config.toml
head_dim = 64
rope_base = 100000.0
tie_embeddings = true
lr_mult_o = 1.29
lr_head = 0.00918
final_lr_fraction = 0.05
MLP neurons of a small language model. Each row is named by its layer, matrix (gate and up: input weights) and neuron, and shows model dimensions 373-500. Each number is 500 + 50 x the weight over its row's rms, rounded and kept within 0 to 999. Numbers have three digits each. A neuron's up and down rows have the sign that makes its largest values positive.
A block is one neuron, or neurons of one layer that tend to fire together. After each block is what it responds to, as a language model described it from the Wikipedia text at the highest values.

L2.gate428:511539465472492544494514520426618576422491452474505462552555614508552467501526504585486524459475519559433471528490570477508547561407536488495532606380499474496456433468464562506428575559450509420493576523545547485519501431534450569487489569428440502537517503442487528554429547521528475495494539547520520507545488474503520453595473572579517611534499465423502480491602558449520516494582
L2.up428:612514450489479430567432473562512520561463459486586488486480434531499396544532529463473389476509431516481528533398504544495580567468457487491450539571447516442529409494501539419553471539568524446447516464519519507373521442433402422468502623506503511473561494426456567482480518497463452459515463634471505598583439479482502544512446479459595505511504506482434568527548452508474494457533
L2.gate450:457467433510539537534562519525493483505541512425535471503485527527422521579564444498475494385494507484541444400506539488562498559454387450531509520523491466451515376480448516531537497528440493537482527490578518481508519484509497511507407462487440485515501480528479416552539525539547401611425445522486454522466495476454458519451462515514558432409492377511533512540545437565431552442527
L2.up450:510483474520431493448465411496489506473545511522554516482507462553460380446544546585422541490439536542524559576525469611437491521577423429499456465541476520463520500444400580561564465463466461438527543472544574399431544478510549588554433523555503507426568581491456507488488573542437481478443428406498496479595489430381515551494579531440534496558440548395561515550471462552504494466483
L2.gate536:513479495483539495497431472522488456481578487490573559427521464570502464494464509414548527529541454559458442530566516503415528533458446536496537554496445477448581431529403541441467606545526564598569428502559636480512546468539501598435480588451473610523413474496564479482445490553522518477534530510543571630483386427568397417540488559494524416529432539535567471559479457558489593504513
L2.up536:464570485500415560528471503502548496505440437527544392548446475529463562474560496532568472465494481544421441537582499579488482439520523432509554432473513462487503509495431465484421528508484469521432559544520533524562511408525562379542469512559384486493443461572485473502428520481517507523495503485492490467444522479487528478450416501453465519426590540514475394552475478425474570441446
L2.gate540:533449492572454509608572458474534568509567441472451430549545520437559472412495429513586563542444552467465489440599500504513586477557459461511454432533467557408522571482506473581516457477455424578405542428477500545553509479470549468495505469476509574521450579470461532507439537501540608552560561561509568580603546492451465573552455439524487442526476489485525507505497501556557523465526
L2.up540:493492515461553420511376475530530650487511521455445478434465450530494496499512512529523563393395528582462517513485483447494615535443414523493445535488411547483535501541494505507515422429500521500433504438421510530529523485589465575468412508441525505545531464595442503460515508427526496363632502488487513512522567446518432500534487487517469545505567448628478405381502457532506423443460
L2.gate632:546495489515510506557493463475520503466423491472429496486492451482458552516529541609598496456518533503545534452449442466563575463400439477432455513490457534429454516551521429469540548499526516376487484460435374504593463458547511491501566489508500460469592520585523528409531540491500484543401509541382470553525536584567521424555490517555552469579529499534453523556549528504549528475428
L2.up632:593495519458504568531515524598486490482483483507482544590528527604435387483435547429394524522530484519534530484474483508518494441544488481476453441565514496472595518469508450507516470526560420483458628558542494559546405521483567485541555509491454516544488559470527498446454601590505508532530471564508519546563534563521559596500502471511472500481417469430572499530637505551547513486477
L2.gate773:509490519510429517452491496561461615482412433522505443537509497553422514552457456502506553427540529433435506516534458473567505533494556547524421462594495491507514440499551581534522522480443415602468459490558569512418535478497546570461509529520443493565495527492497494561508510586601534482509603439469432465420485403508586524382511486520492579548458484510568441523474522470529509525482
L2.up773:567409488541484504568452562426558438494564532591559470474499481572464493454519583509491579492355565476499559495548497497529440498497578480459524474440512451487517549528474457564533486530533515455486561463411461463517438508578448522529505456469602476495549452581482487523526595522482476474555514515479478453405474469568518471533418521441512499479583549516514520564376435514388585552489
L2.gate968:524444513571490512528482488539552522503497526543435354534496472480522469454462465499482474448498473485550492469516440508526455498464555454575479426555507588479525478491495459536568405536467502565481572524507410481537492474509497498464539455532534484490495548559512503553522498550545406561520555568435512406499473580480544474593375544471489461597553553526470551469528549571559460480461
L2.up968:581421559428495518491520517449429528444372465449521505507578436481454543493563432484522549464513489589471565476528546530505552444461472411467507458486457512522534500520552410473496536467570411462542482451497468587455491496547437526442480517523445558538554545480526514459454521534519476436470545567520541420500468550568483511573446587549570499431494446619529473544434503553415507490557
L2.gate1265:424508580495408423456602470553479581495556523548507416412529453501419489509430552558503534465445475488441505601391437433451464568446474536504490450503427515431419592461485568448443556479508503555433364428447530561512452520565470482486381569492460531453516462539499487479469520397584583461389562567480426605475464369488507532536444437518482515463487458526510444447470455512511520523524
L2.up1265:493444556500433561438497410515433442515417510478550423360506531552504452483534494502524413449575561373453438571349532534397611515583522516490527567416494552403598535512424522531478568503518489519474552474458501562575467486448542437465563489465556460479359535517500522473465402461473589449535512419481504466552513458623431528575476530489503551615579525564494491492528635534489551565433
Hyphens in the |---|---| separator row under table headers, usually the second dash of a later cell, with rare / in +/− or http://.

L2.gate559:512586429567527505495564443499501474529455526551505527582596531519528533463502502454516619542506585510510548599544489515553464454533505518421379528516518546475455545515482457558508472448528496469542511450465554554494514610534451493448561440427454633592484508493535526428496476450513538487467555455496558488608519512597540552391543451412457361483464512453470506448512530518542470534460
L2.up559:531552447535412574517482570417493436475539531418498519517586532405449561442545481467499465522581472397555474394525523459469460484564411576455440470528528445379518474528500481503465553507501443475466552504525459486540472492418494595510549414591536463541518511557479515471539496542504529516541471415490571458536538432621523471474531466499537467561556547479511450528582490513491452515467
L2.gate591:537629486483536512487587418442547542535472446491516568511499530508508437508487432502549563516524472508498533436385472513502489439451462579488473516555425386463453488485485574502485529597571507544507492488466572405459465525467444592568467429569504453504568510573517556506601506521406549475520483567423527552520496547587403521528547442479427607564495514517540435465567574577564445536548
L2.up591:475456580550456513462485545556525487493457442537463486500513535544368499578529597514477512469529435468505538628567434566486428503534488490580508454442495525642465458557516482499596472443421428461446506451515541512399452533563539541526499585447411513504487464518552482507459430539462510501532556445455513511512494618474478482520514573532523565511529519485490456594485501435515502470464
L2.gate733:421561557504518527468531510547418473543527516467542488512462499556483531448548549514414510545494556515524385575573435492462551479502572618498532548440549540452541479538494453523578542440465513474517495617551418531521467438460611440468503449589481526562583516575488527479519410508529581502476490529493533499411508525557485463506406414470520554495522467536374487406534524535501503514497
L2.up733:449534484489493531508567500446508429554559455559645491486458462433495545411489490578481551526585459454518517501505513537558410490530521494520483447522562527532627523532531477425483492452456501484542462570569553469448498474493518498443546464536486480509432475415520419563544465595632530477564536545602591503476479572564461493456403519484413459544499414470462485502527523470463506466491
L2.gate829:538487534492503484568484529625473404555414477400507585527490491524533548475570509526531479558413465562477480461452553509475564468485471484567419485572424491514496436556525500512448520444484573501477437430463409514497515453496558525457581495538591532543516559454476502487530576510608494490525565561524526419469549513522552578476518509546391533632491449504471553536552464576436527479370
L2.up829:524468537548398493561569545522582466420522438433485569527564475579445559514526520461407526511475594552556418521451460475527528466526502562459538447474512547490534443474539479485499539485464489536433534477443490549452585465532536402487470549438546476552571524471447463495477585460585489467604593520472495576500523463417454484435496426583450438547516440492437570564527584569555441481494
L2.gate868:535466494590414534585509406433550486468400519438393567447531402531431485483564575560558523486566464469459485515502394498541414449473529543442513484526477402549468531466571517499524459568588480508458428544589564545418493532548522558494468555483529531479564521454429408438426488506487457498557435475501484491614439528519535480672547554418445525589422603475499451504439462565445573511576
L2.up868:615548609520431491467418521529473483569526603445537573560571595496509514595484454462564504538496461500481482466515541479526510552558588504603542436431447473461552477510599526562516522519534563543468462409501418478545486586421446439501510451510549459479496448404443581554578499402441495553539486457458530514548466533537584491454503452485602518539451453355495471476438475416438563490494
L2.gate1101:574538569528494481486534525500487506524409546495471535535535444531594423529487512524561492464516502455556490485531509464514455498434452551567447442506553476530409553520533466414524473428548517376522525491505561511531461433546535550510473605490464497493397593526563516500484542462447493503480449482553437440467469593488528520470528550405439556594426457440465512554461570495493530579489
L2.up1101:469605475428620547526518481569687477531474550496579407500448501505449504580525546537522561469461464503555363488510430553480468492523551562467497567434496447534528509506553463376462410435538535468486514436518489437560549538441530462602538530603446539463501535524582498486387579497560487515526554526532481480433473552545507557508570545472511474523504487599517550558431549496516535450411
L2.gate1338:534482658504511502445447473572583510571490500535507490473585547468455581409501413457416511602488538552466433556548454527374458546480454523430476539474442498484558534445564560454586473489518551470567487463466567500539427485497477485449565455455436469586457508462386495535564426485476486549497517516467464443524532519616541616480527498455445528539458467486534526432549336551361536536481
L2.up1338:525549525505544500558453538524563506479537532470473448468564551600562479487501512516479417475442452411417526442596417423500413529505486503512463622485521479581454417418509488463438444491537504485413511517458537539466536412523443456519573530545430480351462524470486496480397511455504532524506441547562460409532512589509505477497575482524457487443518503461534536400479510491489506527472
L2.gate1342:481457543504441552562467471512500554454540528466524581545392519405517499529497590469552465466472528423465463495497509558444448469412472533548533543523545410489517491484466487525536560509529484516515465533457529387432504510487516497551488487490513440589421482466517408539490522561553477463535528500572481503526455525439496460566550471468396491527504397431472432408435534506483422541497
L2.up1342:458489583509538469484401465524503496507458494512518570521453493508557468422408541425448498525492531508416445476476441502423517493487458486504552459498466566440577444485486556443527473537522513541598438444515536397538443473467515460490491466526438580420497464511503478504523422537461520501444517532532477547499514508562593548576489444544473393556475445447498484442424543491538527462451
Mainly -ly adverbs right after a verb, such as heavily, directly, primarily, plus -ed verb endings and word-final fragments (crowned, delivered).

L3.gate421:549515484511506500448492471475458518479501448445521451426555563436511551532461549561511443600507594538440505460469469526509471540472488481513614486522523461486411541505496471498466498484502499452436475568491509457528502515474423411495516600580530476483543467583499463620543533528460492453484539483510565410364488441478540503613480540462596490480463474496554414509493517439501459506552
L3.up421:471466482455501445496471498519416525496556554549494504529499461421428537525569457451617466543516526579621575451579473425521492621395529537451483459535493506514530540523480503503543430462473440428431531407524425494539417539490473462556498499549509435544479487479496529484465523517579588503510547456502438473496483534554530477536512513412494506604429494491491490521388480454477570450506
L3.gate568:548469610375471636428518497498492502537439521487501528460577467517505525456500575548527416492499537460519433520499484452445498474443518694502514438525495510587540499568584551468536501456411487546571466432464550546491502539514504506508473508431585515427490452507562469597525453570574542457639449439595511586495547437596516537587448478497502503514524390506506525464420432538547422485465
L3.up568:470620482441485445485581566517568440589549387444501358460491495579464571566580515466594452495509505519525511521476586492531460514544543539491510384515474535524476443492525494559571538447467446438497454517462526496598449558553553491491580539447535493526532472516499490413503498554556546478480450430590508473619506510519552389509489502481513481543512524552439477410512452469504506458569
L3.gate945:578553527435471530466486475523436465472523546508545467407532502583481482470549499504422549523531462383488550537494452426570548471485449571475581470489497471428455413461544507421527416562517519525496515439549470438511472461545577511492500480482472496502514601543486374532473499582594428423517554484549455544508468517414427469607503501563470569579535557511544473481548549454436518505478
L3.up945:447421477496443580526600560486553460590508537542526491492402429556500548535444539493460491526474518517446462466487561513482550445463481579460600549468500413562474505557552540549490537483444550529454418475493498506421576524452440504556508477440504450545489449480402490505518495593546505424502481424574552498496502434505506446559502478502502429507501505481505437493489527536518404447439
L3.gate1005:595529560525508509400453468512476461483423518472467528472530439501487496538475466599549513515440525439470377428436535570540437459432596474600491505470508463543420486545507501553541596502418442476570508507583500473525496529496494474493462490455563532518497451516520420510540536486506562449541591519630543534500430449569387495508470494501511524478476452501543504433372461510606494484408
L3.up1005:533532590430488551497465508441521510576571527403533455484542480489404547482516486509516488422446481458502584515493497490512516451556531468513398493475446552393510465520542507422589554543552438405526462559587477506526455476433496478454595499468509509495529509444595606513429502447574522484535435508452474455464586397583561540441481456535472390584515497514487547530507473534544491495454
Completes adverbs, mostly the "-ly" piece split from an adjective stem (active-ly, great-ly, predominant-ly), plus whole degree adverbs like largely, mostly, instead.

L12.gate834:445575517595422573557461527461535524508577469562405491451582448466479523502442591449512539494481494486435531563476491459558439488516533509534563506470503520586443536515518475450468630581486454481541570442460419484540510559470537543591535445605425510561499573521594483543498487466458489465497533598477598494452474480514565504500479590605588572475479536396547459474488547452441608493521
L12.up834:525471512558566557465486526401514520596544584563390554542507477476487503498402516441482571437462557423513498544561459475481475481459597466484598479458473454445473520510422529566518567585469478499515413437580508543485606555489469488476561444505555480600486600438537419556537390441547549484522477530634570509481484434509498470534481412540523524476538421434491541505501434475528563547406
L12.gate1341:497508504514525440519467491505455573497460447519559394426511591555567367515505491427422475514462514585473469509398413418418384549467490535514436530457476434476487463578502518465478495534566459497424501400425479589578503511481366539474668493505432543499482562486476475562517532475460511406561469583531514479464537557504563537536458507502475510495547533469493571431483468536446536551483
L12.up1341:548489521415475534523617503469488490463538423533538426479492409526464505415555478507375602502486546480443488537569416539493508512543481504480526533464612482430516512560535599485538521550443429545525539583511541466492541531518493447520487407490451522381481486520461557425520490451461418483442443512494499539512482480622616488473472521529616471548431562525563412509476513453513540484478
Adverbs and degree words placed right before an adjective or participle, such as most, previously, newly, highly, oddly, also auxiliaries like is, was, has.

L3.gate714:499525523496455561486514471474516545477428476549470559491472481451448450455420505523521427464461483496506566480508541493503403532542537533482543522506542544527537452416562459469501542430481510509485446477407503541477465495567514586482576524495476539516517468487461487503453405478649465481531540416453524526477482467599407415516536461510552609535484520548555539600492590476463557468533
L3.up714:505510506489551515478548502557496496455464455526478470451543499429557521461461580561482474484429445505586483432522482575500460534516588481474481537557468503499469497430493489587408516541488447502487499414447462473549412497517609491519490518600464559482486541456464552600456497480505502511502560463533505538459579536547502504476496490495583500456423489521442457508515479509475451396584
L3.gate820:545461536492492477500451505516542459550532405504527443435504440429528573432418590578443579451377442500417503481511565427439435553409416500450477457567467454551400503647453447505515430475596568459491483513435466470556453476495511433463473540509514426491509526542525514464474444437435521520467522484544470472483533452454594509570413517479558578468519532538571489523425476556522529534484
L3.up820:506555516457536586534470528473534579492565474422496498541509523535497452513461482519560589416455580570412527571527537507502540551448511473482548463452512504499541427478510519436485485554506503498465490591544475484465437417512456528509476530492518524514530473395487481436501512478367554488567579513454508523427523469521636496546469492444483472441440409522519500436432401485430638429495
L3.gate977:492466477547552509486523512436587591561581453472523422433541475455439532461444489482495458586492514501419572506448542485404400514491569387599456446477494452535610507508480543465495534562514519557452477516474495484507544514573551502543474512520457500544476476457465525544555537517566472451561491544402508423491568425522441457540467503480379425520509495474474577551390396453347520456602
L3.up977:532523464394535439423483408533507479490499463530503424423449626482506514547496517492514449586449479514552492511410471556462509515466543517439556523573523477451471526532450519584471500570520438510558544484601488534571501584597467456569500470456590446516429460459473546390428558463548453475486497389496457490482545496547571466462496488466450540445510584394480442442466466542471441459591
L3.gate1023:519440435512424486551448421506569467530496472536535492461431411472492476504529467576457569501416536435600511528431432487552491435448481489497533431581561499463479472525457520483516560494447492484491501475593473521525508525581429468537466566550571500531542488536508582623369491449438415529462540441447500495532535534548496466458521477508471433526551491491425477529505544456619542504456
L3.up1023:525478505596558551520570476604464460523471581532434480492509558545531606453459507566529462476523555486534505597479511464499573484486522546476523466481458542479548479456391399559424475542561506487535496482463465453484506555504481588511500437473488550399490486496578559446515514385557498531481461558545522545476480463516570508514427416507550578626563424366494525398392482420460484468517
Mostly the middle hyphens of markdown table separator rows like |---|; also "not" after "did", and word-endings like -son, -ley.